From a checkpoint of a small transformer trained on Wikipedia.
Size: 11 layers, vocabulary 16384.
Architecture: RMSNorm before each block, rotary positions, biases, untied embeddings, attention and MLP in parallel, capped logits.
Training: a variant of Adam for these matrices, 252M tokens, 5126 steps.
MLP neurons of a small language model. Each row is named by its layer, matrix (up: input weights) and neuron, and shows model dimensions 16-111. Each number is 200 + 30 x the weight over its row's rms, rounded and kept within 0 to 999.
A block is one neuron, or neurons of one layer that tend to fire together. After each block is what it responds to, as a language model described it from the Wikipedia text at the highest values.

L2.up139,170,201,176,248,166,187,234,172,193,154,238,188,213,170,244,200,188,200,175,199,162,186,206,204,196,181,223,205,107,192,191,181,281,218,243,175,204,189,167,210,182,193,117,183,188,215,274,185,178,114,168,217,196,189,196,173,176,194,198,185,216,149,202,250,203,197,152,183,204,194,259,206,158,202,198,194,194,172,275,190,200,223,195,235,184,244,142,247,168,191,224,180,207,208,216,191
L2.up170,178,188,172,183,230,189,225,220,180,180,158,159,155,226,187,222,236,158,219,203,193,205,224,256,230,194,141,210,179,199,184,163,212,186,262,172,199,188,217,242,221,148,184,190,162,181,220,178,198,207,204,227,208,246,183,190,216,220,224,204,219,178,195,192,196,175,200,208,275,165,209,171,243,155,171,183,205,135,201,201,223,236,174,210,209,137,153,195,240,172,204,185,182,252,234,242
L2.up302,190,207,197,231,180,204,224,262,182,146,242,178,238,248,228,190,211,147,193,224,182,188,234,195,175,194,198,185,213,205,191,206,270,199,254,184,226,204,172,205,238,166,123,164,179,219,214,183,158,157,205,170,195,167,214,184,157,193,218,161,218,194,239,188,201,169,160,194,215,213,229,208,268,147,208,183,238,167,228,178,124,179,186,210,191,245,149,178,207,210,183,222,223,166,209,173
L2.up346,199,190,189,182,203,215,219,176,192,145,199,180,218,252,214,239,218,122,182,219,251,228,229,210,201,211,178,195,174,161,198,154,240,201,203,159,250,171,161,241,196,177,148,237,175,203,221,213,216,166,186,181,187,176,207,222,217,231,195,205,207,192,246,192,271,155,149,186,221,195,215,159,222,183,214,186,194,148,228,183,168,218,180,155,253,160,190,234,232,242,120,174,247,194,222,234
L2.up383,210,169,246,198,216,164,191,211,213,144,206,185,196,212,189,176,168,176,176,192,203,214,183,200,220,187,200,239,152,214,168,183,246,181,206,162,214,187,150,240,212,192,111,183,189,203,200,205,201,177,189,187,201,262,191,187,254,233,228,230,172,237,210,182,230,148,234,205,233,197,233,173,263,159,200,179,213,143,240,211,168,187,182,191,224,209,120,207,235,182,211,175,261,188,194,227
L2.up565,217,166,201,194,174,224,225,173,214,194,183,226,235,236,243,218,205,176,180,234,170,200,204,208,179,203,221,196,173,199,191,162,247,219,205,196,279,212,117,255,225,175,115,218,165,189,221,239,184,197,200,193,188,153,234,186,224,217,211,238,241,178,212,197,267,223,138,197,233,173,243,201,217,174,225,198,221,229,251,152,217,232,174,168,251,226,148,166,207,224,208,155,214,203,204,224
L2.up600,192,177,162,190,236,193,192,239,237,157,255,224,220,224,192,190,178,196,107,182,171,196,215,162,236,182,225,168,161,199,169,144,156,205,204,144,245,195,179,200,129,229,159,129,174,214,177,193,180,171,195,257,201,197,210,195,199,185,172,184,252,197,237,184,240,167,201,213,197,185,205,195,205,186,199,162,198,182,217,215,161,186,182,201,263,234,208,211,136,206,184,239,268,157,195,209
L2.up625,223,154,187,239,191,225,218,144,179,104,186,211,216,208,190,245,221,189,190,209,246,209,173,187,179,207,194,191,166,204,174,202,191,227,200,160,204,149,163,174,162,210,166,208,210,211,232,235,168,172,171,183,183,226,210,203,187,211,228,208,193,259,224,200,193,199,111,204,258,208,197,146,220,224,216,201,198,163,206,180,182,240,160,155,254,183,167,216,208,220,195,207,201,189,228,219
L2.up665,192,210,228,209,182,217,224,170,247,193,184,181,204,160,229,167,215,204,187,181,197,219,236,164,185,186,151,235,149,219,202,199,250,262,188,148,232,173,160,197,230,185,182,216,252,188,244,233,196,121,183,215,225,168,178,183,273,257,212,188,190,187,167,219,188,212,180,195,202,202,232,156,209,215,187,200,224,156,242,202,251,245,199,209,222,194,213,222,236,173,209,192,181,222,206,218
L2.up698,182,185,203,222,248,183,231,221,179,172,229,224,266,237,236,235,196,218,175,194,170,207,216,201,214,179,168,218,145,225,181,177,262,215,226,157,227,217,183,262,124,219,133,142,188,187,168,202,262,188,201,233,177,228,205,182,239,152,189,175,208,236,221,215,204,205,174,190,235,173,168,194,250,193,160,191,156,176,256,168,165,202,200,210,213,197,164,167,214,232,210,225,170,194,186,257
L2.up714,195,199,214,232,164,179,138,206,211,183,212,215,212,181,220,176,285,214,211,171,194,216,221,193,187,157,198,193,222,188,213,182,243,172,230,171,192,167,218,189,218,159,168,216,194,193,222,184,216,72,203,211,244,196,155,176,214,203,167,189,210,182,172,224,230,191,210,182,189,207,201,195,199,196,183,214,229,204,247,196,237,193,175,252,160,181,182,205,181,167,200,184,195,210,196,164
L2.up723,176,210,157,232,179,250,221,198,159,196,269,189,221,183,207,184,244,161,195,209,217,221,179,215,166,218,191,228,158,203,206,195,216,178,225,139,177,147,133,221,164,172,188,200,175,191,234,192,208,165,222,209,194,186,234,184,178,234,204,177,189,150,197,221,216,177,164,178,165,165,237,163,236,214,224,191,151,181,185,191,200,206,192,202,219,124,204,249,198,212,154,202,211,227,197,165
L2.up877,251,188,171,243,153,201,157,144,174,167,212,176,204,213,222,205,236,129,174,189,193,200,209,184,207,212,169,182,199,214,148,169,206,218,196,242,194,188,157,183,184,166,134,228,200,182,206,185,146,217,195,171,163,192,269,172,193,227,227,218,221,209,244,207,259,162,172,181,204,208,237,178,149,221,174,216,235,148,194,217,157,207,193,229,230,205,195,242,182,190,165,170,240,215,222,198
L2.up988,185,185,217,224,166,250,214,224,185,247,250,211,192,201,240,166,245,220,206,195,211,218,213,202,194,199,199,208,187,214,204,205,246,169,231,161,165,155,185,190,194,179,155,206,195,198,266,178,192,174,199,205,219,171,254,188,202,201,224,209,229,154,194,242,243,158,163,202,176,180,242,201,194,222,156,205,211,182,187,186,199,227,198,221,211,127,144,273,205,184,172,182,180,230,181,205
L2.up1007,187,222,209,201,199,142,213,176,248,179,212,195,240,185,244,177,155,212,197,141,188,199,187,173,211,177,185,225,165,160,179,173,246,212,210,233,246,215,142,216,169,204,137,199,166,182,201,187,214,159,183,197,184,240,211,171,175,174,214,205,214,194,227,216,247,206,182,224,229,187,225,212,164,202,191,187,238,191,254,162,204,173,202,203,218,213,179,255,129,189,210,175,214,206,184,158
L2.up1010,178,217,146,202,208,184,223,182,195,189,237,147,214,191,199,262,191,182,135,179,201,216,172,224,201,196,207,216,196,175,169,157,172,233,224,205,213,231,161,187,122,226,184,152,154,187,176,176,174,164,203,204,188,204,265,208,140,207,158,223,192,195,226,228,242,148,172,216,214,162,174,180,191,193,195,174,189,175,205,197,165,204,168,203,226,198,198,166,150,210,160,225,227,164,226,246
Description: Line-initial hyphen bullets in infobox-style key: value lists (Stages:, Opened:, Website:), and "and" joining paired nouns or clauses in prose.

L5.up475,186,166,201,206,186,219,219,222,214,198,223,179,221,176,198,239,215,196,224,121,213,262,187,187,195,172,185,236,142,220,227,197,238,240,203,155,214,193,185,180,128,191,203,191,183,195,224,210,190,185,215,199,233,233,198,189,206,218,180,180,187,134,246,151,185,172,210,237,208,164,226,114,185,207,181,211,141,97,221,161,186,199,115,175,169,170,166,235,211,201,174,242,196,137,180,236
Description: Prepositions and "the" linking to a title, award, contest or event, mostly in sports writing, as in "winner of the Belmont Stakes", "Athlete of the Year", "selected for the".

L5.up686,151,172,161,246,227,171,237,150,192,203,204,187,227,249,191,233,230,176,229,234,219,231,232,191,182,196,206,195,152,143,218,150,219,196,264,212,212,182,211,243,214,177,181,214,216,184,225,156,165,180,197,227,251,213,197,177,203,223,170,250,184,216,226,232,239,195,173,197,175,187,235,214,158,224,245,195,215,193,186,197,190,229,192,213,189,116,175,209,247,200,235,216,214,227,214,242
Description: Line-initial "-" bullets or "|" table pipes starting a new row in infoboxes, credit lists and tables, e.g. "- Website:", "| Allmusic".

L7.up205,179,164,199,169,161,145,157,152,196,154,221,210,195,207,221,211,207,159,207,185,186,190,196,238,259,114,196,188,170,150,183,221,172,231,212,210,173,134,168,153,200,227,213,219,220,212,149,215,236,158,182,206,189,229,184,242,170,213,207,212,173,214,196,240,184,164,199,233,197,241,196,191,197,191,178,90,242,201,213,184,227,204,228,163,181,206,158,185,208,218,220,223,171,175,230,218
L7.up266,171,218,177,235,145,180,205,185,243,195,225,171,155,179,155,195,233,153,183,174,200,209,184,212,246,195,198,216,172,192,205,235,167,225,221,238,187,185,253,215,213,187,252,199,167,191,223,160,223,111,203,191,196,222,178,231,208,308,215,201,194,211,191,272,206,178,217,196,202,198,209,153,196,169,206,174,240,213,236,215,220,160,180,191,178,220,171,191,187,217,206,195,191,217,267,166
L7.up525,194,213,229,186,173,140,195,216,188,141,189,220,214,199,171,243,192,125,123,175,227,199,208,209,273,183,168,221,217,165,196,223,183,191,196,230,164,207,217,186,139,205,190,184,199,208,180,108,213,152,180,210,175,274,198,211,237,176,215,235,238,203,198,269,215,166,222,234,195,196,266,223,190,180,208,148,169,185,236,209,236,158,173,161,170,199,211,197,199,242,226,188,193,205,226,219
L7.up784,204,205,153,199,199,205,182,179,184,206,189,169,232,193,205,200,230,201,225,216,213,204,243,231,204,202,191,198,206,159,240,232,152,220,195,200,169,207,256,160,218,231,207,260,172,201,188,167,214,197,135,189,160,201,204,209,169,266,194,197,211,215,201,263,183,162,213,216,217,259,179,162,201,190,148,227,173,213,179,207,184,232,171,127,202,217,146,209,222,250,178,250,173,210,205,213
Description: A lone capital letter, usually a vowel, beginning a name or word split into pieces, often after a line break, hyphen, apostrophe or parenthesis: Jean-M(ichel), L'E(mpereur), (A)rbeiderpartiet.

L2.up69,210,146,236,208,196,177,196,216,239,237,209,232,240,237,168,212,222,171,155,167,192,212,185,237,148,145,210,186,223,236,250,170,261,212,205,199,194,209,197,207,125,270,160,188,184,182,199,180,191,148,167,185,235,231,200,195,211,193,156,241,237,134,206,219,229,177,221,255,216,248,214,213,211,199,157,222,156,232,230,219,179,176,202,188,166,179,236,162,253,209,191,206,216,140,217,188
L2.up77,185,149,232,218,145,250,204,199,185,206,210,225,215,206,195,217,237,167,187,214,226,214,196,204,228,202,216,169,215,240,243,191,195,207,151,133,173,174,236,212,208,218,165,211,177,207,200,144,167,157,167,273,239,161,269,190,227,223,151,225,253,178,198,238,202,217,197,208,198,209,220,145,168,182,163,225,177,244,228,231,203,227,192,198,177,221,218,250,186,191,168,161,199,216,190,212
L2.up79,203,193,269,219,229,157,214,217,205,195,199,164,190,221,202,176,276,180,212,188,182,203,163,243,177,186,215,184,178,236,221,175,234,163,193,206,192,167,207,231,184,191,148,177,158,196,219,207,221,198,220,219,243,286,142,170,198,187,161,246,202,137,184,198,257,171,183,242,181,192,193,153,268,188,142,228,225,175,244,214,278,175,198,215,251,187,227,167,221,193,128,191,238,198,216,157
L2.up195,232,173,212,187,195,168,193,204,253,228,207,259,248,187,176,202,192,206,189,163,237,213,210,232,217,115,181,192,185,196,269,202,241,197,240,234,207,241,190,188,171,238,207,196,233,190,200,145,208,161,157,197,253,198,151,203,230,165,152,244,207,239,159,269,181,188,231,197,209,198,207,217,207,229,236,191,129,221,220,202,214,212,181,209,198,230,219,193,212,225,174,141,249,163,160,207
L2.up264,224,212,258,222,211,203,220,194,237,196,213,168,181,243,249,183,200,214,186,193,187,202,169,175,236,151,196,198,199,196,221,185,176,231,215,196,200,217,218,205,158,237,203,154,173,187,191,161,171,182,213,275,213,235,183,172,170,159,132,187,231,181,203,190,170,162,204,276,219,216,153,195,165,173,158,193,202,200,257,251,201,159,218,210,174,203,225,212,132,194,231,247,227,178,219,170
L2.up305,230,212,183,204,150,169,161,202,187,176,199,209,233,162,186,224,183,231,167,205,219,192,184,251,239,149,205,182,249,212,156,206,147,202,207,180,178,175,209,223,155,163,191,149,173,207,174,123,205,144,187,207,158,267,197,244,180,183,193,263,258,200,177,209,258,196,247,180,195,181,214,180,231,102,187,180,190,214,183,228,210,176,170,189,201,215,200,168,148,232,201,201,202,219,200,248
L2.up317,217,180,219,228,180,197,250,196,172,209,241,218,264,221,157,196,288,161,153,162,176,204,231,217,205,188,169,198,228,220,225,231,213,150,192,210,189,246,176,201,152,215,213,211,217,193,213,167,152,194,180,204,266,180,222,211,197,170,211,220,248,159,198,237,206,150,213,243,235,257,186,187,207,237,162,227,204,220,234,215,150,220,220,179,196,191,206,214,241,223,147,206,181,178,169,179
L2.up455,191,207,161,194,207,144,236,194,241,208,224,229,234,238,170,210,194,192,247,162,200,224,208,244,199,208,189,190,226,186,224,187,245,271,228,162,171,237,172,199,173,253,144,173,182,166,201,174,222,197,153,173,198,193,214,222,223,168,211,210,210,149,234,193,184,164,185,168,231,221,206,213,236,214,160,184,203,111,172,175,172,202,205,175,165,175,177,142,196,228,171,179,242,154,205,149
L2.up553,247,239,194,298,186,195,223,180,245,170,163,191,210,236,245,245,233,179,194,207,186,251,167,203,166,182,198,174,242,206,272,225,219,240,214,239,214,192,157,201,137,228,202,173,230,146,227,214,206,186,210,168,210,255,199,216,186,168,201,200,215,170,237,216,176,199,202,240,205,194,190,180,158,186,145,203,182,154,195,179,212,211,167,157,175,171,212,151,204,248,193,243,179,117,242,191
L2.up587,219,227,197,196,177,158,182,221,238,180,235,236,238,186,147,213,238,211,159,170,186,213,264,212,188,179,186,197,239,183,191,179,224,175,159,187,231,203,157,233,145,242,200,215,140,181,206,214,232,151,190,183,226,177,245,221,216,191,197,224,223,193,238,198,224,144,222,218,249,225,185,175,199,212,188,192,237,171,254,145,144,178,199,186,215,194,196,165,197,178,164,226,218,141,150,171
L2.up670,203,196,229,190,210,220,200,213,192,187,200,229,217,199,236,244,202,238,245,211,217,209,246,224,173,185,123,176,208,198,226,168,258,221,184,172,164,231,213,265,149,207,153,231,179,197,210,161,263,185,182,202,191,204,165,192,202,161,184,199,263,178,243,180,201,208,122,190,209,210,162,191,198,171,156,191,219,192,201,170,193,228,183,202,221,193,184,147,170,180,198,193,171,213,205,230
L2.up704,199,220,191,208,172,198,201,257,152,208,233,198,220,160,157,135,267,190,145,210,148,220,184,217,188,214,250,198,205,235,202,207,242,208,183,237,208,199,183,222,159,212,154,211,212,174,270,193,179,191,177,173,253,192,233,185,199,214,166,207,225,159,243,212,219,157,220,220,199,217,227,153,191,225,204,246,164,204,200,196,179,201,200,177,215,203,197,198,222,231,188,210,254,105,193,152
L2.up812,190,192,227,248,159,188,210,254,224,208,247,224,202,173,181,187,210,182,169,185,180,202,195,223,163,167,234,183,196,243,221,193,235,215,186,192,190,188,179,195,163,251,187,212,185,196,211,179,222,195,194,178,214,225,219,199,196,238,207,222,209,144,212,199,146,201,197,237,196,219,249,138,235,238,167,207,191,161,183,193,178,162,178,154,197,175,203,153,176,228,223,211,182,153,214,178
L2.up842,202,105,208,258,138,193,187,194,206,186,254,195,256,227,210,185,167,155,179,214,172,221,189,227,223,128,221,183,162,176,205,168,177,191,220,187,193,136,188,184,225,265,187,186,216,194,194,114,204,192,146,201,184,162,210,227,186,203,203,241,217,157,200,252,198,137,176,252,194,261,244,155,177,178,148,129,234,218,208,218,169,164,208,175,165,192,197,204,179,208,190,180,164,195,200,160
L2.up853,203,192,217,182,228,215,210,215,244,225,237,195,187,278,197,261,204,138,179,214,194,229,221,267,197,184,191,197,204,189,260,207,274,207,238,210,219,212,183,233,157,239,177,158,182,169,198,176,225,173,187,200,220,211,168,215,200,176,140,241,236,158,207,204,234,172,217,212,205,235,204,219,198,154,156,187,153,190,185,199,200,170,199,179,194,191,213,171,183,224,210,239,252,185,275,201
L2.up987,224,194,197,226,233,205,228,144,219,216,201,195,207,235,179,220,225,179,141,191,221,279,219,231,177,184,209,260,204,203,207,199,206,237,218,209,211,211,130,197,118,228,203,174,223,131,210,216,235,172,220,203,230,243,197,234,264,223,228,208,177,164,234,224,201,175,213,252,199,187,202,191,214,208,173,163,190,182,188,216,213,191,152,177,206,178,220,193,246,230,152,202,207,151,176,249
Description: Fires on a capital "I" that starts a name or acronym (Ioannis, Ipswich, IEEE, Division I) or is the pronoun I, and on ordinals after "the" (first, last, next).

L5.up74,195,220,239,240,205,168,190,238,256,202,209,179,182,249,193,214,225,203,174,204,185,238,172,179,169,201,180,206,214,201,183,198,190,213,207,206,254,185,166,196,121,232,178,191,201,159,269,147,251,180,203,195,240,232,215,206,234,156,199,161,240,153,202,224,230,129,175,236,216,239,219,212,207,199,159,197,178,178,251,166,186,182,205,209,150,171,195,141,198,182,169,186,186,156,241,187
Description: Ordinal and time-position words, mostly first (also second, fourth, then), right after "the" or a pronoun; also table-cell pipes and possessive 's.

L2.up119,165,220,196,259,164,218,209,201,208,166,194,141,206,239,231,206,229,180,203,235,165,228,190,182,194,215,219,225,197,158,204,147,164,181,174,225,219,189,180,207,201,157,241,196,210,173,185,197,186,231,217,203,196,170,226,201,201,215,196,211,217,124,272,183,174,158,139,189,193,179,198,120,221,182,174,229,231,173,178,198,200,207,181,186,256,147,188,238,170,222,145,222,220,204,161,188
L2.up207,157,192,202,270,179,184,228,187,175,204,195,175,214,222,208,209,285,180,122,186,183,239,194,182,192,200,202,246,185,239,186,186,191,220,188,217,239,163,172,213,156,170,195,213,147,165,216,230,172,205,207,178,223,211,211,198,201,216,190,208,251,177,240,205,219,168,186,244,212,186,207,147,222,190,196,218,205,180,257,169,180,258,167,172,254,205,231,155,193,250,207,223,243,176,229,259
L2.up221,204,226,155,186,180,185,205,197,213,165,170,197,246,199,182,254,197,190,167,183,203,231,198,215,213,190,183,250,187,155,208,207,197,208,228,194,228,193,150,265,166,200,211,188,222,148,220,178,201,157,177,182,211,214,208,207,236,162,234,220,236,248,244,215,219,135,159,233,223,203,257,193,183,191,223,215,166,181,212,197,208,172,141,183,229,134,161,222,210,224,170,187,234,157,218,186
L2.up301,194,223,243,197,164,152,190,217,260,187,216,168,177,178,175,160,206,198,213,174,226,260,260,167,219,211,171,187,181,150,202,217,219,209,180,186,195,154,239,188,220,183,174,200,192,141,241,146,192,164,162,208,228,177,185,178,223,214,202,203,248,199,210,235,214,184,204,203,222,228,218,187,206,204,196,197,228,112,194,220,184,182,219,220,157,164,135,179,201,182,173,216,204,222,203,165
L2.up310,233,191,235,210,204,195,214,217,210,168,245,202,245,235,149,192,215,190,161,196,192,199,195,228,210,185,163,245,172,225,188,232,245,200,177,148,215,168,198,253,177,225,199,192,209,189,240,150,213,202,191,185,207,250,242,181,185,161,209,210,242,210,232,205,202,181,221,239,232,228,188,90,226,211,171,202,202,142,199,155,157,144,193,184,192,183,180,144,231,223,198,224,238,165,205,157
L2.up334,192,233,165,214,167,191,202,233,238,216,217,163,249,209,203,248,204,236,186,177,167,245,205,245,166,205,191,169,230,164,196,219,214,239,201,222,228,192,189,212,174,215,201,151,210,135,236,172,235,201,156,170,205,212,259,201,188,168,188,222,243,162,281,200,198,173,230,216,258,259,228,190,186,206,170,234,182,191,185,155,160,203,159,203,179,226,186,156,207,193,218,261,214,109,199,182
L2.up365,176,188,220,231,172,178,173,197,189,145,204,140,227,221,182,208,206,165,154,203,208,225,160,200,190,199,201,223,192,213,151,227,188,237,216,196,216,176,165,187,182,203,186,200,229,172,199,229,177,195,203,206,255,224,240,190,217,225,163,278,189,229,248,235,199,184,212,218,235,178,221,135,192,168,226,203,205,159,247,194,162,182,201,176,209,205,183,180,218,194,201,230,257,165,233,156
L2.up418,216,154,211,248,202,200,185,203,235,149,180,197,222,217,200,204,267,191,168,183,147,221,226,222,194,176,148,197,169,217,171,231,197,209,206,147,231,76,147,222,257,170,215,163,200,164,193,173,193,180,193,166,156,211,203,183,189,238,215,198,265,185,218,196,201,197,218,198,207,212,227,132,212,136,182,234,169,153,211,201,160,203,195,198,191,248,204,158,208,209,184,235,232,195,234,202
L2.up578,187,198,196,186,193,193,167,217,198,192,186,220,217,194,182,250,248,199,141,196,168,205,216,164,185,178,195,161,185,206,193,189,189,188,178,239,221,195,210,200,174,251,206,198,163,176,179,175,226,120,218,207,261,226,187,198,281,185,116,221,180,228,209,189,219,181,216,222,266,230,169,161,191,172,187,223,206,191,203,197,150,199,189,210,247,228,219,142,176,183,174,182,303,135,227,166
L2.up645,204,169,177,166,218,169,205,216,222,187,290,205,196,192,137,235,190,216,217,225,196,217,181,224,204,221,208,203,172,158,180,167,232,183,208,124,177,193,179,219,190,230,151,187,201,177,206,195,182,174,198,191,206,167,198,189,200,189,145,212,221,205,231,164,198,121,216,178,201,210,170,159,240,230,211,218,201,139,201,212,183,176,204,188,227,195,140,152,163,189,181,193,289,126,239,147
L2.up664,216,193,196,233,161,176,248,216,205,174,226,208,209,190,168,186,208,218,195,155,147,211,176,195,217,219,193,202,197,199,169,197,152,177,150,124,223,159,200,188,184,223,251,174,195,202,196,155,169,208,177,164,231,225,200,196,193,198,193,248,211,160,216,216,194,179,196,242,220,222,196,109,177,198,155,199,194,191,154,154,210,213,219,135,170,197,188,197,155,227,167,227,182,172,176,172
L2.up672,173,184,198,238,186,228,190,216,251,183,209,203,149,206,222,208,209,229,203,195,159,256,212,185,188,207,214,143,201,221,215,214,225,213,161,198,180,179,254,132,236,232,245,188,235,178,229,181,200,193,188,202,226,170,176,201,237,281,169,172,173,187,191,250,150,213,201,193,232,234,189,134,174,173,142,213,183,172,211,206,206,269,185,201,167,192,199,178,185,188,205,234,228,204,241,187
L2.up863,241,155,249,253,149,204,237,144,188,179,229,213,199,182,179,213,213,231,192,209,209,214,190,191,220,169,177,165,161,185,202,169,201,168,183,105,199,189,196,273,231,257,224,247,216,202,250,197,195,225,177,184,238,199,205,188,232,187,224,207,207,219,196,237,167,193,190,258,221,199,229,155,142,217,134,220,196,172,208,171,202,250,166,194,196,181,131,197,180,214,214,186,203,192,187,222
L2.up869,187,194,204,229,165,200,214,246,244,197,228,204,177,191,152,182,225,139,178,155,168,213,188,203,211,186,232,206,171,224,232,190,208,252,186,201,242,172,213,198,178,220,214,158,179,183,202,171,204,192,191,174,213,202,169,177,195,213,194,198,243,175,242,231,152,205,177,225,213,202,220,168,199,202,175,250,172,183,173,205,206,172,215,175,167,194,211,189,203,223,240,201,193,158,199,152
L2.up934,219,193,196,211,210,212,238,219,206,192,242,212,244,203,172,258,213,196,184,203,179,225,192,194,186,226,196,184,220,154,216,194,241,168,199,192,204,171,177,194,174,215,163,239,185,170,208,157,229,162,181,185,227,204,255,170,192,179,203,187,234,175,276,201,213,170,230,215,264,238,207,148,206,222,172,229,193,170,196,209,163,193,230,221,200,208,193,185,211,184,208,218,256,140,243,155
L2.up938,193,206,197,246,176,165,201,243,233,174,200,183,182,225,158,190,196,184,183,138,184,228,232,170,204,174,223,233,222,223,190,194,188,212,165,178,187,149,230,208,196,202,241,171,214,188,200,163,245,173,218,182,231,252,197,197,224,220,200,215,253,221,253,185,171,192,256,231,233,198,235,134,187,181,171,190,216,152,211,216,185,155,193,174,177,187,206,159,193,236,216,253,244,158,246,162
Description: The word "the" after a preposition or verb in election results, officeholder biographies and sports careers, e.g. "elected the", "member of the", "in the final"; also table pipes.

L7.up268,187,140,205,174,195,149,190,159,256,177,180,225,196,223,183,171,181,144,230,150,240,251,268,232,204,186,165,209,134,179,196,151,238,224,212,168,239,192,212,211,242,172,155,226,141,168,167,220,227,174,195,226,212,207,210,232,236,229,192,209,212,237,228,197,215,211,228,191,254,207,175,182,222,158,192,209,177,104,214,203,171,205,182,213,192,145,155,198,215,209,143,189,224,220,235,192
L7.up633,188,204,183,220,200,193,218,185,219,207,215,186,204,232,222,212,219,194,194,190,223,178,174,183,156,179,192,187,256,148,197,255,218,203,180,165,171,243,186,210,196,171,207,171,245,225,218,174,232,185,178,223,180,243,209,188,166,219,180,231,180,191,242,170,180,203,226,242,213,196,213,164,186,146,181,155,204,217,207,233,177,212,200,165,238,253,151,202,190,219,195,193,234,220,234,202
L7.up715,175,175,165,203,223,198,209,193,214,216,169,203,205,178,202,208,223,172,181,166,231,251,216,174,226,166,196,221,186,182,202,183,181,223,209,185,224,233,144,210,178,178,170,217,194,187,211,207,237,125,194,187,245,173,202,203,159,231,203,228,167,212,251,215,223,225,145,206,249,184,240,190,191,199,182,178,218,201,235,200,220,252,168,204,205,201,156,230,202,205,190,230,184,192,191,238
L7.up997,225,207,211,176,216,165,224,214,179,192,212,168,196,191,237,200,229,167,205,224,222,272,226,113,279,162,230,168,226,147,158,163,215,229,273,211,197,229,131,157,215,238,193,208,209,161,192,207,213,131,199,258,215,205,197,202,180,251,210,230,211,204,236,262,209,222,199,223,220,241,217,198,181,198,168,167,198,206,232,251,234,208,192,202,196,205,222,214,184,187,172,197,195,218,162,253
Description: Colons, pipes and words like over or some that come just before a figure or entry in infobox lists and tables, as in Teaching staff: 23.19, has over 100; also scattered mid-sentence function words.